From a checkpoint of a small transformer trained on Wikipedia: RMSNorm before each block, biases on query, key and value.
MLP neurons of a small language model. Each row is named by its layer, matrix (gate and up: input weights; down: output weights) and neuron, and shows model dimensions 202-297. Each number is 128 + 24 x the weight over its row's rms, rounded and kept within 0 to 255. A neuron's up and down rows have the sign that makes its largest values positive.
A block is one neuron, or neurons of one layer that tend to fire together. Before each block is what it responds to, as a language model described it from the Wikipedia text at the highest values.

Description: Word-internal pieces, mostly "us" and similar, right after a word's opening letters, as in Muscles, Tuskegee, Susana, tusks; also "is", "Dis", and table pipes.
L2.gate394 [119 122 125 160 131 141 152 110 156 110 129  98 115 160 134 142 111 113 178 125 148 156 165 148 125 152  52 103 161 110 128 112 118  99 136  70 172 143 135 115 112 122 152 109 146 137 110 133 114  78 151 138 145 171 130 148 140 159 147 154 115 116 134  95 125 101 104 112 110  98 107 165 125 157 113 132 116 141 114 112 145 151 123 102  98 132 149 126 143 111 185 133 132 142 138 117]
L2.up394 [133  69 139 159  95  81 139 126 119 148 149 146 121 118 110 143 120 105 103 179 118 157 116 102 105 107 104 154 116 143 144 110 132 131 192 130 126 123 174 143 105 112 156 120  73 110 161 144  98 150 101 139 158  87 111 158 122 118 101 128 146 124  90 138 109 118 152  97 128 106 148 133 126 142 128 123 116  65 114 130  90 147 112 154 116 123 146 116 122 148 107 161 103 167 116 121]
L2.down394 [109 159 122 138 129 139 133 155 128 130 139 133  64 142 155 105 139 138 108 142 126 109  90  88  62  87 131 114 119 136 160 111  96 147 153 142 122 139 123 105 133 176 151 103 113 122 132 146 107 111 140 163  56 143 107 148 135 182 148 121 143 160 114 133 139  95 144 136 101 162 103 106 157 145  87 133 157  96 134 129 141 149 136 134 146 120 111 150 107  94 127 154 125 150 119 160]
L2.gate439 [157 144 147 125 167 129 160 116 102 100 143 146 159 159 137 146 161 145 123 149 107  90 177 135 152 126 115 141 133 143 129 140 136 144  70 115  92 109 170  86 125 154 165 156 102 161 136  95  92 145 169 147 126  83 144 139 156 142 122 126 122 147 135 116  79 134  90 168 160 103 145 126 122 151 112  84 128 151 127 102 136 136 127 144 106 139 182 134  88 127 118 110 106 130 141 173]
L2.up439 [154 154 134 108 154 134 132 149 145 136 130  90 106 120 170 132 103 148  64  86 132 119 180 126  95 136 106  78 173 121 136 126 114 154 130 132  93 151 119  59 110 117 138  83 139 113  83 141 139 142 157 124 150 131 142 144 123 137 124 125 128 132 133 119 145 162 116 138 127 141 146 128 110 146 133 107 136 143 127  98 139 151 131 129 132  95 120 107 135 117 113 143 131 129 113 175]
L2.down439 [134 116  99 163 137 119 119 128 139 174 128  90 133 136 119  91 146 133 175  87 112 163 163  76 137 147 120 118  87  84 130 136 109 109 129 127 159 166 111 123  67 139 154 102 151 158 124 138 144 101 116 149  65 134 159 116 108 130 136 121 139 145 107 116  95 130 103 134  73 143 133 122 124 157 131 117 122 143 131 132 101 140 110 128 116 129 130 122  93 131 132 110 152 131  92 153]
L2.gate825 [142 107 156 153 184 125 125 118 122 144 139 112 160 159  87 114 120 131 143 103 150 192 209 128 151 134 103 164 108 154  98 142 122 152 164 142 127 175 127 155 121 131 115 114 164 187 108 106 137 144 123 155 136 108 148 115 143 107 100 114 116 137 115 130 145 110 129 159 141  64 135 156 169 150 121 118 121 153 168 106 173 152 108 111 131 117 119 113  70 117 163 153  88 122 111 114]
L2.up825 [140 100 132 166 157 155 122 133 111 119 144 164  85 118 118 126 121  95 120 128 157 119 138 132  72 103 119 152 146 119 128 142 170 127 140  98 125  87 136 151 101 111 111 130 139 127 147 116 134 115 121 119 119 132 130 136 103 103 131 146 122 143 121 134 117 102 130 108 103 124 142 146 134 109 115 125 127 116 114 129 101  97 152 125  84 161 113 119 123 141  97 131 124 174 147 112]
L2.down825 [151 159 129  99 118 122 177 131  95 136 115 159 124 142 141 106 114 112 114 136 147 149 122 101 141 144 140 170 133 157 131 139 115 118 111 144 123 102 149 158 160  93 157  89 117 139  73 108 123 127 124 136 148 140 119 161 112 147 128 139 155 134 129 128 140 124  99 139 153 133  98 123 122 134 162 140  98  87  97 114 107 119 143 132 126 114 147 138 162 161 108 153  93 115 135 123]
L2.gate931 [113  77 122  93  86 149 127 154  75 116  91  88 153  85 132 151 127  81 167 103 139 153 146 145 105 142  89 123 149 178 195 124 134  69  93 148 152 137 159 123 123 157 138 168 115 105 114 163 129 136 163  85 139 140 140 144 109 153 174  73  82 122 121 140 178 145 172 135 170 139 140 147 149 178 151 160 140 109 114 100 126 129 137 151 120 147 121 150  93 164 136 115 110 125 136 156]
L2.up931 [ 80 130 114 119  99 158 122 122  55 188 163 110 124 130 124 152  79 134 162 107 104 166 113 105 162 114 101 145 117 117 148 148 144 100 144 101 160  82 119 149 107 142 158 123 112 144  96 154 136  85 109  93 146 127 137 133 139 114 136  94 141 117 108 148 139 109 151 130 151 124 158 120 108 161 147 125 103 134  48 145  90 148 136 142  94 136 102 129 118 137 129 129 116 154 101 153]
L2.down931 [128  77 168 127 124 149 102 154  92 144  96 114 145 135 145 153 148 136 156  93 147 103 123 132 152 141 144 137 101 141 180  88 151 165 126 136 150 114 163 122 146 199  94 151 148 126 138 144  91 115 141 107 133 144 109 141 103 116 159 145 134 104 102 121 122 132 128 105 142 101 121 125 133 151 175 146 168  84 123 135 120 156 148 127 120 102 109 113 119  89 105 128 123 113 138 143]

Description: Fires mostly on word-internal pieces such as rom, ow, iz and um inside longer or rare words (Polychromes, Promise, cromoglicate, Slowly, Lowlands), and also on opening quote marks before quoted phrases.
L2.gate204 [115 105 137 109 119 154 112 128 160 116 110 102 126 114 105 144 148 149 162 127 106 141 128  90 108 131  73 157 127 173 151 126  77 149 108 140  88 127 144 107 184 130 162 161 132 112 106  92 155 152 100 124 147 186 146 151  98 140  96  77 181 118 161 132 136 157  88 142 105 163 151 141 151 115 103  80 150 100 126 114 143 134  93 131 148 101 149 172 120 124 150 159 143 135  65 141]
L2.up204 [120 141  71 131 132 104  90 132 167 104 105 147 152 121 105 133  95 106 124 150 146 166 101 111 127 113  93 127 128 111 129 103 130 159 113 136 161 124 166 144 130 104 183 130 110  97  90  93 185 121 124 137 113 163  98 153 118 120 117  79 154 150 140 105 146 106 141 127 111 150 122 146 149 139 133  90 136 150 115  83 159 116 121 119 148 163 151 118 132 129 151 168 148 114  92 156]
L2.down204 [164 140 168 128 104 128 122 126 167 126 121  91 134 143 127 143 112 137 159 129 132 146 144 134 151 135 125 130 148 143 144 122 142 136 106  97 169 159 129 114 145 120 121 143  96 114 111 123 154 104  90 113 111 166 160 158 147 111 118 163 142 133 125 136 118 138 116 142 120 158  90 105  97 117 120 140  95 109 121 144 159 117 128  93 131 172 105 145 157 147  84 149 132 126 100 121]
L2.gate761 [182 121 139 110 120 121 123  93 141 117  88 160 148 133  95  99 157 137  88 156 135 157 115  79 116 120 137 101 168 156 147 121 174 138 138 107 127 166 133 133 116 177 159  98 126 115 114  85 169 143 144 112 117 163 119  99 157 160 128 130 155 118 147  94  95  96 164 181 155 154 143 132 120 138 134 143 126 111 134  93 127 103 173  92 158 114 109 107  98 205 105 129 145 145 130 166]
L2.up761 [132 140  95 131 145 123 162  83 148 126  67 178 149  82 156 132 125 165 116 157 138 136 133 102 102 136 100 145 182 138 105 149 141 126 136 101  98 105 116 117 123 167 168 143  96 156 160 153 164 101 162 120 132 127 105 148 181 126  97 145 130 130 124 121 144 154 134 110 129 144 104 132 167 112 155 134 162 126  86  90 144 154 172 139 132  97 130 130 117 149 127 150 123 177 136 142]
L2.down761 [166 117 136  89 122 147 160 146 159  96 125 154 125 114 144 155 118 164 141 175 116 142  90  91 124  86 121  98 120 134 160 154 129 139 106 119  99 142 124 150 149 184 159  80  96 112 109 149 121 124 135 108 135 107 102 127 110 119  92 134 132 124 166 103 139 112 139 135 120 124 168 120 100 140 144 119 133 129 172 125 131 150 114 101 169 108 111  95  86 104 129 108 114 131 148 142]
L2.gate851 [109  92 138 133 122 118 105 127 143 124 150 137  94  67 104 160 104 113  99 117 105 120 110 118 112 141  99 147 148 133 124 114 125 137 116  79 151 151 130 125 143 141 138  66 119 160 137 148  94 129 143 124 128 105 105  96 152 134 115 147 148 141 141 163 125 122 151  83 123 150 138 108 109 152 153 181 103 109 114 103 109 127 143 117  85 108 147 112 115 108 113 146 160 149 119 124]
L2.up851 [110 138 144 149 138 121 116 151 116 149 143 108 154 139 106 111 112 135 110 138 136 143 155 113 177 110 129 113 162 103 133 138 148 138 111  94 150 112 120  77 123  76 112 107  72 120  76 119 118 170 143 152 151 117 154 115 150 144 148 119 151 139 113 128 127 203 104 162 127 155 141 169 145 102 137 158  87 124 136 173 138 161  93 152 133 144 123 104  74 132 132 116 133 145 148 154]
L2.down851 [126 150 148 146  89  86 142 182 156 110 106 148 141  98 132 137  94 134 140 133  74 119  93 115 156  89 118 108 132 122 114 111 109 119 121 133 155 144 135 110  96 145 144 108 122 126 130 136 156  94 139  94 120 134 146 128 130 129 108 120 155 115 145 107  83 160 111 139 131 171 127 133 139 151 121 121 131 158  91 115 111 160 117  85 155  95  96 167 108 148 132 104 148 181 129 111]
L2.gate1330 [ 84  98 133 136 138 102 121 158 110 144 141 143 136 117 128 150  83 126 158 132  99 139  94 135 116 143 126 117 140 134 156 136 175 115 162 115  98 114 154 137  99 184  91  87 133 134  96 119 142 122 124 124 125 111 139  78 131 117 133 110 140 100 109 134 126 137  92 138  96  92 118 107 144 133  96 132 128  78 145 103 177 112 114 150 136  89 115 139  44 137  89 167 103 112 158 148]
L2.up1330 [134 122  99 136 119 117 145 183 104 153 159 195 124 114 136 105 107 123 139 119 104 119 106 105 147 131 142 111 110  94 123 125 167 125 164 133 124 136 158 107 113 122 109 116 110 150 131 122 111 152 118  71 121 126 148 103 118 158  80 140 156  61 158 151 106 126 169 136  89 105 131 152 105  98 169 137 150 133  82 131 127 128 102 114 128 124  82 132 159 127 136 129 119 137 180 163]
L2.down1330 [116 156 149 130 110 114 138 121  93 136 138 186 120 132 118 165 150 112 147 141 115 151  97 136 119  70 145  86 172 127 118 221 117 113 118 136 115 126 132 135 120 121  96 147  88 114 132 135  98 126 112 131 149 154 171 110 155 127 130 135 151 153 124 121  96 118 101 132 121 142 133 145 134 156 118 128 127 118  87 125 120 126  95 105 121 158  86 126 144 102  58 177 124 121 134 197]

Description: Opening quotation marks before quoted descriptions (was "almost a morass", described as a "flirty…"), opening parentheses before glosses or dates, and year-initial digits in tables.
L7.gate833 [167 103 126 138 108 144 118 159 160  85 127 121 134 106 131  86  85 102 120 132  90 118  97 131 152  85 119 141 111 151 105 118 112  78 124 129 138 151 124 134  93 101 117 159  89 163  86 132 146 133 121 142 150 123 129 141 110 202 121 161 107  91 125 101 130 133 106 131  89 125 153 132 128 125 120 175 154  98 111 128 150  94 113 153 140 127  85 156 140 111 146 103 149 120 150 119]
L7.up833 [104 131 113 105 129 118  93  71 123 157 159 139 163 120 119 178  85  81 135 129 161 141 137  85 133 140  98 105 127 123 124 158 141 108 132 156 109 147 120 143 109 151 130 139 122 120 142 138 127 123 104 113 118 133 164 118 117 147 150 107 140 104  89  96 148 143 149 125  96 118 140 100 218 133 114 173 121 141 115 105 127 120 116 123 181 124 127 152 148 146 110  97 171 165 111 134]
L7.down833 [125 124 121 137 144 116 140  78 158 130  94 122 146 113  86 137 113 119 116 162  99 119  89 130 112 132 114 131  79 125 136 123 115 150 121 196 137 143 167 140 136 157 109 158 105 146 145 108 127  86 141  92 154 108  97  95 149 194 153 136 136 126 134 126 133 113 174 125 150 118 143 107 117 149 126 100 115 184  86 103 175 138 146 141 133 139 119 130 167 132  98 106 154 115 134 104]

Description: The opening piece of a word split into several tokens, strongest for the prefix dis- (disgruntled, disastrous, Disabilities), also name fragments like Fer-enc-város, T-unisia.
L3.gate355 [ 85 151 148 128 113 117 164 161 130 119 138  99 124 134 154 116 144 140 144 159  95 100 119 131 162 155 129  87 141 124 128  97 118 123 121 134 118 140 151 105  99  89 117 161 109 149 180  95 104 114 141 111 114 161  93 148 107 116 164 131 152 156 137 150 149 105  93 122 143 142  83 138 123 135  81 139 100 118 148  85 130 144 129 151 150 141 161 175 159 123 163 104 130 137 109 107]
L3.up355 [133 144 137 120 109 140 126 125  90 149 161 128 115 110 117 123 135 139 154 168 121  98 163 123 133  93 114 112 138 117 100 112 118 114 159 147 138 138 160 123 106 108 121 120 147 144 131 126 145 157 139 140 134 131 136 136 111 134 153 142 155 128 166 120 135 101 104 127 118 144 133 187 149 170 120 138 136  88  99 112 145 138 103 135 134 113 161 144 126 124 148  93 100 149 150 130]
L3.down355 [173 127 170 139 105 142 128 140 133 164 126  93 130 146 115 159 156  93 142 161 143 131 130 127 124 119 110 126 146 120 168 149 100  92 157 137 126 116 116 130 106  93  64 143  93 145 122  96 102 138 169 125 164 128 105 128 182 142 148 145 130 154 112 126  89 122 125 123 120 182 109 103 138 131 111  93 112 141 100 161 139 125 119 143 119  90 187 132 140 123 105 121 128 155 111 148]
L3.gate736 [ 91 149 132 127 107 160 130 125 109 107 102 123  97 106 172 100  94 129 133 110 146 158  82  77 128 130 141 162 149 143 160 137 107 140  93 107 139 105  92 180 101 152 113 125 109 135 160  91  87 165 139 131 154 117 170 168 114 137 155 135 128 103 102 155 119 121 161 129 114 116 127 115 124 121 108 161 106 108 139  89 107 144 118 106 130 154 150 118 141 132 153  96 133 105  91 149]
L3.up736 [133 140 161  89 140 125  81 128 164 125 121 118 106 108 150 139 154 123 157 122 164 190 135 119 115 127 171 124 157 138  91 119  99 108 156  98  72 113 119 124 127  88 147 158 148 167 111 131 147  97  85 160 146 167 129 171 151 129 130 146 153 148 173 111 136 117 150  59 110 145 105 154 139  74 140 120 164 145 183 121 127 152 142 161 133 137 159 158 136 113 125 125 152 119 154 124]
L3.down736 [121 134 126 122 101 137 148 125 171 150 118 127 100 128 138 110 135 137 127 148 162 165 121 125 108 139 140 174 147 120 123 100  98 127 142 107 178 149 167 123 124  95 112 164 112 188 168 110 141 108 122 149 118 141 105 162 150 129 151 156  90 105 102 118 123 108 164 121 134 108 128 103 219 159 119 146  87 128 155 101  98 123 108 128 132 137 147 138  90 102  82 116 110 111 126 168]
L3.gate1133 [ 77 145 133 132 152 145 126  98 135 120 109 125 119 135 147 119 121 118 121 120 132 131 134  95 141 131  90 119 173  75 131 117  77 144 148 104 116 148 128 132 145 158 107 149 123 157 152  98 157 152  81 127 124 130 124 144 125 118 104 145 133 117  98 164 133  89 118 129 139 120 143 149  85 134  95 123 134 145 122 120 133 184 117 143 122  64 116 171 133 168 115 124 186 134 133 133]
L3.up1133 [142 133 175 162 130  97 150 117 113 147 145 128 121 114 118 185  76 116 107 152 148 144 117 128 129 157 128 147 131 134  96 137 123 127 119 119 129 143 145  93 120 121 123 124 139 143 136 147 134 168 125 149 115 144 100 115 129 106 168 145 116  64 149 175  75 156 118 126 116 142 151 107 116 137 126  98 124 154  96 161 140 115 138 125 110 154 130 112  97 118 119 127 100 140 115  88]
L3.down1133 [ 75 125 136 116 140 130 140 131 132 108 127 126 127 121 140  94 145 104 129 152 161 154 116  79 118 125 107 120 106 149 137 114 128 164 140  89 114 152 102  97 135 148 113 149 152 145 175 112 110 125 147 149 193 122 154 143 126 122 139 154 120 150 110 108 138 114 147 121 108 159 130 140 111 152 134 112 144 151  92 148 123 116 138 109 104 109 113 124 106 111 131  94 127 100 158 157]
L3.gate1329 [118 149 119 114  89 133 181 141 116 133 140 131 154 140 118 146 161 152 181 166 124 129 111 138 129 138 129 174 115  77 127 116 112 122 151  85 132  84 145 147 119 154 121 113 116 120 127 155 133 167 112 160  90 126 116 122 150 154 197 115 114 108 121 110 101 113  82 133 158 143 121 100 140 123  87 122 119 121 103 136 149 165  85 163 100 168 161 170 100 160 131  71 138 166 134  82]
L3.up1329 [176 158 100 139 128 151 154 174 118 139 156 140 104 102 147 118 111  77 134 173 108 157 130 132 146 147 152 123 125  80 132 134 129 153 134 133  90 144 102 150 118 184 122 173 115 113  93 175 121 157 134  90 122 132 126 122 129 144 120 157 138 112 129 103  99 139 111  94  89 148 117 158 145 183 120 165 131 137 125 131  77 142 114 131 161 118 171 118 129 169 131 112 143 126 127 123]
L3.down1329 [123 178 133 130  73 141 116 138 127 146 107 155  73 101 115 140 126 141 156 144 136 160 169  96 142 132 119 125 144  50 134 171 134 101 172 134 172 111 106 123 125 136 143 120 130 148 144 142 134 130 117 171 140 142 144 124 132 138 143 140 152 105 112 132  84  95 132 114 150 121 108 121 150  85 128 136 112 138 105  96 133 136 166 116 164 164  88 148 171 101 111  73 146 110 137 105]